config.toml
hidden_size = 320
num_key_value_heads = 5
intermediate_size = 960
norm_place = "pre"
rope_theta = 3890.0
optimizer = "muon_variant"
learning_rate = 0.00128
lr_mult_down = 0.7
lr_head = 0.00782
schedule = "wsd"
decay_fraction = 0.88
decay_shape = "linear"
max_steps = 12342
MLP neurons of a small language model. Each row is named by its layer, matrix (gate and up: input weights) and neuron, and shows model dimensions 48-239. Each number is 500 + 25 x the weight over its row's rms, rounded and kept within 0 to 999. Numbers have three digits each. A neuron's up and down rows have the sign that makes its largest values positive.
Before each neuron's rows, "fires on" lists the tokens most often at its 100 highest values on Wikipedia text that the model never trained on. A number after a token or word is its count.

fires on: " as" 38, "s" 34, " As" 10, "os" 6, "as" 6
L6.gate117:505508469484515523496462529470542520487496496522529522491518472517506545512445525495499523462523474505565543551475548551500479499526484518468500529494483519538504487503481519510481484508500486473549483498498533479515506496469525505509497467464502485481521517522476494525479499486547508519511508531491478522491489530497493518524521490534493538515534484496573481496469496460546520479523530495468531508461510477520505542548504488469508497489517500497514484489543504492526484478545503487542507549464497458499518521464502531486511480481499507510510459554515487512484487495509521477
L6.up117:498502488490467509528473505470518527464517448532541502484524516538520542522511489460483526502520464551481479516475550523553488492498494526467492497495490525533508533453484503496504489487520474532535518514508486456489472534494479459485497497520482498521501509476509468460519488491537496507480485526504475516442486493509491459529526475486491538478528506542508509473483526491528510494470492511480528471507503471510492487513489529465511483493509505532517501506505499525491465511522454477467507537534507465467520450477516496502502534514506491472499445493537510464456487520478516483

fires on: " with" 16, " at" 15, " of" 13, " had" 10, " only" 10, ":" 6
L5.gate523:515517492483524463463511500545486496505511513522559505540483512442484520451500496514482519506532505507541491539473524461531505474506486499547503471522470476505463499509517461517474495472497519514491512478508524511490498488516569516511463472491529543530476491464515503494518491476496527480492442500519484459500467433467541530522494453507497542500505495533472508446467500505516493505475531451466480544474522482506516515491500499501516487508508501530523499518492542533523531514533455495527493499478466527501496455483470527525471492491491554472491489473479477503526498458537497497
L5.up523:479556517495528496485473480496495554478493507507538482499525503523504479504482562455499482526514491504488495478496493519490500524476495491534502474498496483469521517473490452525484534536465506455488484469508504448506468515479481499489498527506497446478523453495529447500499463504492493523490480520493476500514553465487500449480529548502490502485535536469488483543534534492496549499495525491515488513467489513513519542505476536537460496525532496513472501465531519484477497520450542497465500504518511512509523494480515503440535542454504525464588519486477507518496496524465544516

fires on: "-" 15, " re" 13, "tri" 10, "qu" 6, " Tri" 6, "we" 5
L6.gate134:511519462493532513513483489537448485482534506523521459520499519499502517525533506501492434518511500508486458517517498444473486510485528541502493446462513488522515521518454508503513518476476480519545511513510480495505469534525496477508486464490491473472490516533475512506504553524507422471502501495494495537530467480512479516489526508532500511500495489531463525530513494486471492489539541480512490472468446502452468506492505512545531523453498509495488457516496461497520475517485502506524497424486485516483483521505466444518506491483517480510477490535504515514431483487494503511
L6.up134:519547484471483566493545494498448474557491496484486490502459495491478513534488529531516497477460483509473500497505490500494529469527449467480491471471483517515518487534489522560559502489525511474504495506503479479500486517500450514489497516487473517487500516526517453509495512519504495468509490469493465485506490534512556533465494506505477496477502517453493491505535497498506483469549536484492535426538529495585477490491492539508472493514523523514468483511535517531494502522470516528492470491492505518478498501513509473457519498470484497503482489492541492539507478498482499474

fires on: " in" 19, "," 17, "-" 12, "w" 6, " for" 5, " was" 5
L6.gate171:509533473534532486515498461508542488495485483502487505466487476506513541533487491524498464449519511488471503530519485497477484480509478500514545487462503480467500521455462474524470510505492496533521535533521495509522494497535485500459508480493501490551480483524499545480472566485476522463479530483510507539492522463530541474519528484456497483488580517501453552489516516503472522482535488543485474486515419489508477543518513496502500521492477532501489544508479500519522469500484510507457488483507492482553496514468512484510485523505489509542501490559503508473511497474495477490
L6.up171:477487477499489501453543511536478520480490541527504499494486485497481527524487508534464496451534523459477443479460488476503492506474511483482514491481525479519482445500477478451482500475470506476500516491465483518513508484449500463503494518501485530521462473506466536506488474477510513499489467491495515485495513490479488535485510494532488507488536503480464549485462454492474457478486530535491458504482498535487525515484461518481580526501497500508506529485492505537501538450550441493492489522486525540507466489554512475455450514545499458502490550519518480531481524528516503493

fires on: " as" 14, " (" 13, "," 12, " ==" 11, "==" 8, ":" 7
L5.gate230:534524491522530483482463455508539502518508533507508451488492480495505472468492521499498460489529443516485458478514527484496475511526456490536486456531518493507499542484516472459517478470519553512467460496509496504511507492530492516491522506515486510518481479557486482519493461499422482491489494511507527493482486471567501511449477454513536498509504503497491509495486493519482460486524476500517447523471503540522513422529576506523540508469521476512509471529510505494494480466522470513497465499499500530507491495481487462488459523526492476505517509477496466447420544507498515462
L5.up230:496500579437529492483484476459496448496483509549513489518540507498504523460496505516508505444519498450447488499522485491484508502488518489513473521479498495538446556518522463499501475487478502514522577530528465516503514509545451522507482531465513522530518491500447464527557515463515488500492502528530503492473499498523512495491492490533503503459525509542493507477510530443526531544493494495508522510475474478523544436538553516527522511496479499538493526507490544495499463490492487493500497506523483480543500518508509509520467533535506498530480471502523488488455528469528520468

fires on: "s" 79, "us" 4
L5.gate298:469488472478491471500550544536494479560504510493450519509511458480475522492516497555542488500501491497528491546468542518510510567483468519491488537501527508524459493553467467515520513550535520440490463516516484509510491512523502470470527524488480523507467501523543533471506497478516492477508498583517482482471480473506520487471501531480519487523533483532547513535497465511514528480503497501533524525491512499508493484477502508499506503472506530519516547513545503487545527428470510494521528535491505524546500523510499522464493507498539550490509497490507505517486503491516483481
L5.up298:504508507492553502531466562490519532513514514490501504463488465521495530517507526533477462537525482519467505501450483480467482478509514561563491470499502546509521491493475528496488529519496504500493483455478496506494512528468480501553486488505535524474509460541456562502530518527477504571471546498486479526505486516523477522574504481489473504518489515523507493463522493532503466518502496484452528472507497474493516497491531500502509469500455482496509501474504493506569487487506481536531529500514472487432504509479507475483489474472488530498496507469530482490484522490505486485

fires on: "\n" 29, "," 19, " \"" 11, ":" 7, "-" 6, "'" 4
L5.gate447:476481531530592445507545480496473440500526481514490489518487501457526465525498493501551504498509535500491520477508511515509497499501514523531502497472481509466482488536460502480504487446520515498520520493517547488497499530471494498460510520494515499518477505528516506503496488556529520526491495470480486482476488468519521497478530505489499487535542507503483521510477520503520508490438458490534522468500468521516560514457499541496559539457492477477507471452486499493478480510531467478477468474518524517545515508522478493460473527493481502500492448487503515530537509444522566493
L5.up447:512522484507518503469488488486462524529489471524485464525525483493482512543484464514533524515484477467506499510509516519494493558496502524510489508471551515470514507573469545490520538478475511499495552530508541492486516508538481506461501504453492474496441493536519522501540531505576460521506525480501523497535504503520498462489531445512468502455477512558484485492459525509485499521524491537466531485483450462540527531512530491514512483475475505483484488498494532502508538509487502469522462458488449533514502493538493516492499484539509493518498530496506502530491528519534498484

fires on: "." 15, " number" 10, ":" 10, " until" 6, " War" 6, " age" 5
L5.gate104:510491469542510448472504518590455516503514478508492535491525514486472523487504499495507523564447562525541485494524481476556486465488455517530485483502545506495486495474482512558517473507527499476510520518482513458522509521514514478512459471487510518458493504488510556498510538504502480536490480507488508498536487462531477542494484540485543518485439509536507488533490497505516499474494522465541510514482559525522516519507489505436531481496501485513479486466474508519488507483460492518485496519535502487470500497498480503481530523519515552505482469454514537476483479433484517453
L5.up104:520511501563493464501478517495498529492456489508473512538538520512493529519506502469470527478474500497528492465509537452525492490494491488524549495507503510466507472503482477491527487482489506483532533472498501491482487491538449507514455499465510481504496557499505545523515534487480509511478484514542539506551481475530489496550510501488538505452556503488500492553524502503490482442504507490502462512459531515522470518467530504499527438484500509528505496529538503448499538454492514517510501511503518533520495511494462494512514516503552518469497466478505499521457535498494511503

fires on: "s" 26, "\n" 20, " in" 17, " Bre" 5, "er" 4, "m" 4
L5.gate673:490531532458557457483520456532507505515507500506480461512492529506475480487459466504506516484455525467490524540486507483444499489480454502428488536527497487525512525494499511522533495515469510502488525484486529513483533492519563440471532470512487485516529499534510513545504474553539517510514518517489474510510502499453490472482519529487496478432479521517530528448547474501481524457497537497519535539535486434507513491503542521508521520532517459528503486535500510508448498510492468530482515495463516503533500498501550504506526506494491525505471483474533506483460508505530494513
L5.up673:490540507496509469499512480478525498554494532464511486496502492494481462506518498516488497519490476511533511528524499515481505452544473554527518522479571524500496531511526532571497496498478532473479513505477503485521532516500520471492544522528520500497500541521538492488479501547515510514473479466468438511495509494509507486502496446503472511486478469518527488489540507476511487506501549477480510496482445495510544532510506510487508517485502465516490548503522489466547502495498510453489507480506518529490527510488493527532540477496455522479457519522499506517491497501496484527

fires on: "-" 72, " " 27
L6.gate308:520495472465546564523473526526486506456519531496522504510488477479479488494450500467462519486448518540530469486488521488489499480502444497517472522489550476512493550522529530510514493503522486522471502508521475501485508440477499451512512508492500524512454487512497531534464526485508483495506461495490531534516467524539514479470504516544500494545503514515561524538484508515539477498526486520480519505457519520510513465529507520489477517562501550463501510487472496483505485484480480499488472491490489513520496521539504490479491488539456483494488529501502530472509562509495523529
L6.up308:516503504497504519492460465484487488517549506526497496539518499523492516510491506504480521505508543526526505457495487525441519510466477457502530525520506421480526463545506495520518507510563510522482479469493488508466463521508485458449513492514489518517533497542462491481505501524517502519507465511462542531525538503533525519496496518545515504508489494495580494540460505528449490511510496508529522465496481481443487491522514518511529482477541506521504462499533522467488479522477505476545531490515536518530492506488499488497511512506517469475514473542448444510480503540540479487

fires on: " \"" 69, " " 21, "-" 9
L6.gate511:471492529483541479487502502496506483507462478487486507498503507468515502492521475481506484515537520476513500522485482475505478470518480533535500477541519476521511505526461465533520513530508525493485544506490542495477512461487526481480499449517475430513512437492464483477481513533443520477470511506488495488518515462491488491456482475496556509466523465502514536510471458495493492499485514498508510498492515505501515477485516508489477507531498486492486448470510559497501509545469485537500517496504504507510531523435536509468527468482507476495523500496489469493481505486517551463
L6.up511:488554523476467523487507470532482517501536477525522516495481493483485506484474504493515519513501478524540530461473529460471488538462503445478481500519529446467495469499504507522520462496515507473511512457472515524473475492513551487477498505522492526517473498501495515513469525468490487476459493525496494489514511476503504490468473496509468479522487459521523521528537477492489512526528503488467533488463488506473501535535493486479515463505522544522512534472502513523535512502469459483488440482505517481480489488507505439478522560535510556452496478489507483491483487497475485529

fires on: "," 44, ":" 9, "ed" 8, "." 6
L5.gate633:484443479568470456486516490471484515478437509500532538469503424506469531507462483510482498520489497511499482482503507490486531492486481540513498511503514538472518508480519552509523493461482547506506552501492540522479490447543471506494502489458502472481503503494514524467476494480451510479547539476517493458486511519463514503526482514525515526501471499502465538530474522495464503482491548506564511523471511493516496503526482489469505500468473462487492494475484512505511497504484449486499505479452556464498517484478489515487537458529437505510527492492488533460501490462525489463
L5.up633:523503479520519475495458457483483495466503466532518540488505458507522521524487489530507522505497497517494476474560497489440537503500475514478508527448540500516560467478495519518571485490514520466513485520519523510494487485494503484492492475522487531484525495485528480506518502543474525512517504500517500494515530519515526492505480509484530488463482499469457488501481475517539505457537506451568512469494469490511488497495533490530512506508459501500507496525458520463490503493450502461506496495477539540503509499498504558485508447501491489508502538479513501490546523487504449488

fires on: "," 63
L6.gate901:526528490524516495546488465504483467511489497516497460481515484463471510487479516504480491477499477476462460488508498530449497555492465532519495502498477483484476475500545437537519513491496501461526472478477495488514495483520488480475517481477483436493481486500503475523476485500473522464441559557490473538506514551526504497457501469489481465476518493502461493484475520474534501501492518489510489502502466523492506490488474503518530473516509508501533509512529497557499473487493458477535499486512524526511488505505496489483478527532532536498516500530511517499489510451524526497
L6.up901:498500523491508506479508501491508492483466528533531510525492481489561498544527506529513481495528553487479470498475499477515529521544522510541468447491513487516528475489519497471507476483504516506477533511519515502504519499485489511511499497508513507507518464512570476534547488545497529468510518517467460463469454491546509482513491549497467514471486511501509520522480503485531479492518509509541522491480486497526498553469491479483551512498525549477537503480514493525509500501497522499490493487494519497531497446496511533539526524488503467474484499484520484485511497473503479540

fires on: "," 55, "8" 9, " year" 4, "6" 4
L6.gate701:506505445508490485507547503482513495519498524531510477481507465532506518439505477527513495536487510512485523529469479490484541497520490516527530470528555460466492497482494523476496574517510458510540499523548481578506509534479501475515482517519485491556492541489476449530466519506495508499439533531485515531489497512500445499550500496502549502480532553525517515488539490493496517517494500495535509503531503455493482513524470510530509446514490479512513517525506509498537513475515510539502512525527530466504523516511536471498489529490522519514505520486525505465494505524496542519
L6.up701:492527477496526519489547535489530470497539520533526474503462479507499520511547459471463493517508478473464465514463511458493470485533519524513469533498516480529480482501540470472492503489539490481520529480528535537508468503502489519485521490514464536503513523529481539486565511488501516473467513469510504492557519508525470526537558483511514501507507491477485511483488523556514495513494462499522507534512507453520497520440531510502499447510507510502517473489502470480445489484492468475475528503524513513503485479514489471474508508518481489516498481480477514534470493516513518464

fires on: "," 76, ")," 9, ";" 6, ");" 5
L6.gate578:493481499515469510500495522523535492503496495472495507483509517506499511510462526495500516516488507544494471502487499546493500504517449477519472501520486437451509522479520480485508451527548475517494507486524535503538461461545454496539517462494505468419552507501473498531496553502508546471443518514471477516485527551485510554499513462499477489464499491524517480473453501475418492518533499516489504529510509541482510485498518502491555473474523519494492488456537511483537498471481521461500490506518509481500519533463462494490507504481500544486495510465488483495501461519493477475
L6.up578:519537504478491546558506518482513454519471510487511508498509499486474500468495507551505468514489491463492463543489492490518506490504513536492499496517485510495493477484539505487545515407510446529500493503513498477539505529511515528468522473480493485521521488483493516550535510514544522465476532515516513491484436501500522495487524514498526506462484477499485516485463487492484517473488502477518502474507509558470509492485537510509475459465536440447507527451498491519487508520455560476541489472529535541483511463543516473478515480453534522547498445556514473499515504490495506463

fires on: "\n" 78, "s" 8
L6.gate540:501456526527494496470546495513523524510499488535527497445500531484532486506476556479524508480530540510475531499498513510521511501522491474469484469453536485533518483492477502508494472492476497463509497486515480489563506511502483497509484484483509500482506527489475478530489516498516469481528504474529452508455496477494488528500603459506480481474505534522478500484516508500506490439471547500506513473466500511499505533491551528510489491453471431523486493478496450522497487533494491469515499534499535504523523484501464492550531512497506526527508473516502491541524494487531462483
L6.up540:451517481493494500465516452535485505512565483524509477499510519522475506498535477557545498545518480533536505515521497524480484507497468541471499509497491479477501506542488526486477496530524540492492516529537514519500550504530504470495530490476481504538477499483539519510530484479483510538494486514504519523526494519487502511469477510486510467459523502508493482504532512490518503469501509470505472567495492486503477509475489502511510504529501442522503476490529507476499531501507530460467507481520493505475527512492505463495499485434577501537508518527536536507467489519487499506

fires on: " " 35, " the" 16, " a" 16, "s" 4
L5.gate218:488466498547490486535507513486507474505489501483521505508498494503519479505482492503478480526512460495523479547514557516525528493511505492508496489480510531518466506474488516533532557533503483508527547470507498484548532505543506554499450487527537526484486532543493492475450495511504476512521495498481512504466512456518516476472546542499449541528559470484497488526512549519498495488498508539471448530478495499500513512498495510515471509438512526521509503512488505479487468468533446544517493482481526510500520511556486496519544512492514466493482505476531511451532522457486493499
L5.up218:503502476490492428509503537497456524510496515531514490507466482536488505500558460484506510489488483493476503484472478507513445506519537545475441526463550480479518507530511492506473530561510474503511483510471509514527498535527488450473491528508486469523509469473515491540524479486491472487482510470492498525514491544512475555507508455501495504470525502533528491516524454500461505555480490474481524497485486499554479493473464471463503489510500473524478478461500566507521505523475508476492525505565477494518483486507489500532486506491479492486476504493522479498487469485483530496

fires on: "," 78, " while" 4
L5.gate721:472483482508499486468487487494571470479459520518512501524517537478535527484492537496488486492506507480516495501465483463515486448460511488520479489482521480477501536479490556495463516516502488449470521533478545472452478452514499468496510500511504530482508508522472505543538539483503510507513482526506535451524473510496437480518531461509503495496518508515539515502491520468503495525486539481470528500494546469521495509516499493479511502507483516502486490527509520507480508513497509472469489529466497497512473503537463500511521443514515504498535535485498523481537514553531523515
L5.up721:477488515506494510513537478475526504442525504519476502476479484496481496497553479516493546496523523493496508518471494458518495498524498499536494492499525497532469510491505509478487545512554492507493505480492457437487486518497516506464504477539521467452479466540488524502537526471471499525485500539579522497494449479495452465518524505516505513487482511526548519457516466533504515507505518551479544487493498507537482518519509508437562462476517495518521499491473490501444501455484516480502518488494532525519487490509473490512515511507525517528524475495507523525507514567533505526

fires on: "1" 51, "able" 9, " and" 6, " very" 4
L6.gate630:496535492431490507491495580493574493486508503515510506474503522488530510513478469511535486435509536485523519508500466503507547501508446492486492503472537498498542490472504516462504504434484477498463494499515494476506507488503497505493552485472450518524512487518505430544491471523487497478482524513514532498503454514458519538483497487518492501487538531512488486462509515529566502475490512516513529520483445531503467526450447485536518508521483477476465491512498498494453475509454528519467526529529465495492531508468497537510523484513522523488521511489504476465540511496502499574
L6.up630:486476478516520554474482540521532512504507511464502489488534477471511501529464521540544469500510529487491536501479513504500519473550507503491526480494478492493512539506483529503554526428541481476474474485550469536489506547532486508512493526489508522463462515469513496487471500432501511478475512507533491459481500507517474545481484486492522513484485495487501526483530516479493520483488490536515481507494471462483481514519467526465490524461479502442460475480488439495539500493507540510503453479518518496503468496515497445476539451478509508498557486536499500480505503541526502487

fires on: "," 51, " that" 22, " when" 7, " later" 4
L5.gate313:517499492505486514526504496477497456492523494532501504489476460472495517515509522543500493545512503515509479527472515493549472506502514496589519501495552434496485512495464504514490504521538454467492501498513488478484507519490486475461478481463504497464443525508452517512498506493506491507491466501456539501546455464522478527530507517488510544506538512495526518460536473530517476545495475511518521502501497476492523484477506562489497486509480523470506492479545476515503459477487506498476510494509536465458512502530506506513471532517481509473510488508517502522483547520519555493
L5.up313:485512441465505514536514499497520495497510508515582543519553491506499499462529528528477492547461463481520483527526542475507510461540522479525523511521509492549477501514457508458503525526491449510496512549496448475514518509535509489491499555505501521496508518534542476499493494499530485530514468499513499523548501487535426512532465482498517511499479526515471532506504511484491507498500479507543475511470478509525537472526473489516454446520481472516489512508512493529525497517493497502447480480470528511527533515518503474531494498491511498522536468490498529526494514535515534466

fires on: " at" 25, " of" 18, "1" 9, " from" 7, "b" 4
L5.gate701:529516499516503483513500497471458514444489486438529509484437464535494551517506465525490528545529510518540460517489515483474520485512489488490492497476482517497504509473476449497481473453528486444503467503505498532504489484476506486494464533548509540547492543499536520490475481478496501471522522499503496484486481493514522505468491494501449470520494539473504535470458529497491460505511486477465478489516495465504518492523503513508488526458451551519497501479463492506456505497490466471478495515476459535474465515482503498509525512512462463499516440546509489467488514496474497470
L5.up701:477498477527479480461497515501523505491475542479497499478484485531483506535504471438509522540526506496462471489519494511500497509489500519472488550518460514458480516542471493540468500485534487505547483514524534476486461531472517492434490499511485484508523524505510483485481491481471475510503502508490492531508460474517497476502533492478506473485493515489485477525487529494502443459502496552485464478495533497472467508478500475470490523493470512475478467429520487467525521466493528455508530504499490502483518488483507494542481460519505499495533513528494537456509480471464505439

fires on: "s" 45, "ers" 8, "ly" 7
L5.gate157:493549492478543510495484514549463481510488517522477516494534512510478496502508514470533507444480505515508541506485484522510527527495475509514447535489509481519523482507526482487492494504484503492514454520515525520505512476525457513505480486518491473497449483511482524493516457480491470513436498521511541523471498494446488520540541516488525495510504472500516475537525488484514478499484494456467485513472497508484479469544515501491468507497530493476494489489513484485504489522504483516513515545483453496515478538458490508454497509519524497536522459544487433504473520490540574485
L5.up157:512522478489506491538465484458493485507524473512467492494515544453483507477513506465468512492508537531493465506479473483508480462516485489522496501431517531499532528499468531554526576516513491465475520496508475525520493506513527469496516515525454538449524483488471470490498486481488502457472529487490513537524489517476529520494487499504491510479514490525520492525491486528524481512485517448517540468488440497497516527464498515484520550502527526482511498495534485503513520503504510517512477488531513497487488472544510476508550484461536488504515488490514567538487515472492522550

fires on: "1" 55, "0" 12, " the" 10, "9" 5
L6.gate902:536493504517478460483567516515483503523508468512546512504438471491499483473473543496516525485514509474511517493481499498541510485484513488483474479487493491515497486499495486464514476465511520500502493456510521479483478483499493547501512500463470487476509540481480504498505570534449525505537501505454544478484535524495493520494510536466502517491484473519476482497476525503514473503521510461516455464468469465496443469511520504467500512449511538456457557519538489508474466532517494510482523533487486504525529526490461500497482471520458529485522464482458496491531524499480526479
L6.up902:510492502502514472517524508525501499499510522486496525478520465483500531510537506479511505499508463566493480529517500502494514521499527500522482524532474539553469485541469558499499474512524496483499521483511447494544533529479532457520518495516499541486495518507485476468538497472482523504480527451520491491507515485513481484546488512443508529499491519437499523536501527494518505491504521486537502478489488486465535514497478485456441475443514512506490545536484537487494490469502538542489527510517523480494511538477528444505506507469490532517515502540487499491478494516505530461

fires on: "," 28, " by" 17, " after" 16, " before" 15, " for" 8
L5.gate501:518519519508428480497461472458493495473499529472503488481491494499517497480532514497507536540489511530526498505477545491525511482509513458533529502448527508492493514500532487498521459522494514489480500496529537415520511521463505520484477467513506473533477559479521494538493504498466477515463493510507467492524472473521480499507489484432499521488486514485509492456519510502467507508523505482513468556514487490488492550478528476491513528486446500519532480518474466497527450498480471484505494501501449478502507489442477476460498526531488481449460524508489528493489472477520558491
L5.up501:518501474499477482535508507468526494517514538504547488501468469486558486502502505503496531532492481511518500479445528502507458496510501517539518490480532500541534524522507501503513435452534499504525505482540501438509505532467494559513516492494509476533516510484473487503497503474506478523514456489481555522538537487534524500486462523515520520501512498500470515481573518509513502454542477507504482525483457488468487521458512495481513491464502561500543493516514490487458454516467490518518512500521465503532489542502471521462443499531463481478493488480470462521474486509523500475

fires on: "s" 53
L6.gate677:477507554540484529519486527501555528539480523512486471527528510551520528552495515471506482511518554486503512549544528531534476537478505502520486515498507470523488499471504509514540484533493493506491532488505489526486500448455468526520509507492526518492489522495486541493528526512508460493477497467490465538477447500460499446466500510520550524486474478509523500500489476516487517477494505512486473505452485509545505514461523507498486539493483543483540467531530506513461465512484507531535511460476497449492517520518528508486526528446507536514512482490534522454489483489493512508
L6.up677:501483521504500545524461523502490501476497502527468509490483461458443489513494488525494460511488491487516504488497482520570493530517468524490455522543487488520442459510528481531483463486526517552449508515491485561481565481482520519488488521486482535461490508540493557514453490503478483451529503481499498466505535449499460499535524494509483520492522527517482480501475514485524487484497496508458497479484532529462570500501443513504493504509517516473467496483486498461496505445479479561484499480531514498471504491498497490503512518451537486507499480500487518550462501466496528509

fires on: "0" 20, "th" 18, "1" 16, " the" 9, " that" 5
L5.gate186:490545487523484496476486505474512482552486466490503507442532481504494463502460532534489487503508547546490515515439534513495478541509479495507506495452510535566518463537491464512506519545511504488520493495521541476508503525496481502532502505515460517478505464496492480498540529529487513445517550535478505507460528464512490484503466517551526453481487514496488482463563486482508456495508485473532491501477500483506485513513485462495519489509473507496474482522495487459476499522504509528477492498466518502497535509472491488471543475510502513564485460547494526502523511494509519488
L5.up186:453503477492497483547526503501539477517479464499497486478513539493495512528517486516486518497468536497535499501499529498498539464506490496522434456491449489504431504461526521485505527476502490502487538510508497514528470531512503473507515499524515511465534487515475512469495481499485497519483508513535503495494517490525514513490486488505565525507498445473503503490456562524479533521511473478503506466512525499514491523493474507435431512516487476495490501470515491503485440528523504497515533537513487521463524486497501503496466534467525533518505493480470502507518471463447499517

fires on: " of" 19, " Go" 13, "ho" 8, "-" 8, " " 7, "ie" 6
L5.gate37:469465508464478540516482518493523496494502516506463501476532504502505533504478487467464490492509523499529532458507473481533484497523480527465490496521483498464477518526487500465478522508480511483484488509494537534525475468473520498530512491515550498535499485471473528511516503498500495508421482465507510516497527460461446500503479483505525481554478492515543522508500536489473494497509493487543448552513463513465513466506482490479539462499523493511517496498495498462485510461492505483493510441503504479552511509493552516479528477540489520483540476500533480477507521507592502519
L5.up37:501511459487462563532459499473486464497496495463499494534545506504499488511483462506521478495505538516511518517495488497491520510457480537486452479541506473483500519506531482471457507524534465486468507505503515543466482508459504463517524462543540504515491481486494479545484454499500497450439504455486484546538541477501497498492505522499540546516461532552515525513487478482483535510510504479505509505508481475508509528541509508522500522480517507495566473472520480528491535468464465444485453497510507537526526517536473499478526482514493521491506465550530477519532533475522507485

fires on: "s" 23, " have" 22, " use" 5
L5.gate634:509461500488533466475490458472494444489491476537540499511500456466554493480518495471530566526525519522482520522511531517515503521489464523471478511511498504504504482512504520484560523494517508528490495525541521538504473530488471535514488484546527499486490552488452454515514511520545503542515463451430496563517531520513483522516511536501500491483453513503489498530510463524470499509525521473494473487491514482508499504489505506550550523549525495502462452529527517551523452528515493513495458489522469488500486510507494513489481524524492471464486478518503517497505524532502537488
L5.up634:511470508512498457485442517507511519539503442522484524491516508530507517478509472460457490505503517508531477498506482489486505492511511498574489516482501528477460472482462528554482551537476495466507480510507466511505454486508547553519521520505514486451475507522524533516465525492494502551501481510478527502499482476484532491498476526548499491498533479488509469495541553503489527497464519511500549502473527534523482502450501487490515561516464453480487487512499541495485525517550504485537489481527517485506525485508485527506521456470519534477516518481492491487496530513516489507

fires on: " of" 17, " to" 9, " from" 8, "nov" 6, "go" 6, " Modern" 4
L6.gate60:518502489483483480511459507497495542503484517505491508497503448531524492501532461537474495501499518452508476515483508462523499508541511503517499488499493532509483492503469491530500554483506535487508504521513524493511540518453523500549544495487494499539520516500461559533441510487463514480495517491521470517461507499497557485499479520567478512539489510486498544477486477548525547473489472481518507464461511545506518474492537461524534476489511500495475528496551498492444547500532507496489442488508497461490507521497498487493486497520480455542496517513506503468440504493447497507
L6.up60:470487504545479542484452505544491504442492499497485486526456485504517525478519521471483549483511504480482427480505532472500525435482493463487493495519496524511501491498472500505532474490519469489512491499452466498530472483491509540503528472517508482489474496494514539555483497468508489491459492515489561506475514486497487526505523512477515469464513503512476526468490500491517474528515497475491489487496509517508518497509489520491548530459489525515485462486515538481509508469533492512514469497484540505448494468506472465490470506493468472478520483524529540511500475500530498492

fires on: " de" 28, " as" 9, " for" 7, " di" 7, " after" 6
L6.gate746:505499526523482492533514464486502531500489476461476529494492486555477524485484523506517469541519497489511492459495461478538530473494511468481532443511475473505500513506479526487468513500488512495505519476463512491532523541439490476501499476480541498487530481494532530451500470522513549503461502522501503521471523475487497505528533487507526466549507495531523511477495531514492499489528473519474489554518541481540519463516520535499478541497519481469479510470546526458486543489526460519517505511531450514476488494487491482484515527470512500539493493486510539510502491514457540504
L6.up746:522506510454498509475487544467498466469496558513493545524462486548522488466507526566483477461477486526529553513464495452518493497489535476524484472529441486471556492471451524509472475477502491551552512500501500469509486473550491486536447479542512466530491517504502491475472485523500486502500521497516519495538507451519492432543503543514487494505496457469489524504545518513478462485485569474476515525494497517467517497457507522494517532465524500508524463471474501481495527522476501479489469443523477493503519523475496491498513508508467478513507504534489466531536532499472511479

fires on: "\n" 60, " pre" 6, " to" 6, " head" 4
L6.gate239:500475508471531498469512484552468499525503462543473456523501475477516494520470560462522491511460491453524550489484499559490515496478490435505549503506498491476541511525507487526517484513476516480531468495489539514509533516565484522461445484490492496493518487535539452505507502498498474501510526509514529557511456471523523505516510517461521514511496505483485491499501505486505508471499501515517531498499567470491522533457513477526476541461525487537527460494519486554497501508492531483513539512523473514520472509492487486502519517484494509493511501519505515553510517544431476503
L6.up239:483498513514475541481485436502469527508469490478484504459540463528515499508492467490526529530498522494493499505496476484496492495511486486541547513514543502512462538506549455481521545513485492515517500454502509500493527522489566521503510502494522474493454528504505477459526477465513511485485470559527506491468518449549533550496496451527513502459518489450513513509538511512513499520504475497519535536490474517529465509452501487502509567541476460543468469504538494501524506514542489529457490510475501481435526527466538512463478537509523512486513499453505471505476476493457513493

fires on: " to" 15, " and" 11, " but" 11, ";" 10, " by" 10, " after" 9
L6.gate626:493538522491518505530518490465505451511498539467524495470491457501511515463468503516498447474514536528493488500526475501499466498545525487486498536491517533502542499467505507497512469482477558490515507486494491491521531498471472524532528491526524481473528487469490473491451551463535479529480474505446511508459532479508504476492483471498483504525474485545512527548491473508491532525535510477523493505496511525473503530487531495499528519499493484518479533524500473471536470436438513501468498460509483512513557508498466475489523512497518534500495530491504486497552523495514499521
L6.up626:474522493505479487532539490491529504497504474452491463509495509484519469496470513531469553553484470451485517498496506461557539543492506491510536478475496446525503513482478517544529481506532464503499464481514467507507481458518528470526473519523486515499460511484499497542517548499459512497521523528493487493538495494504535527524469505437514501522540485553460544507523503454546533468464515495502499483512538523477506524494495512511522457463503539527530458528518491555503453495487503474460513518499506503471472538506484496512474504500444508479509492525539535470467490507492505581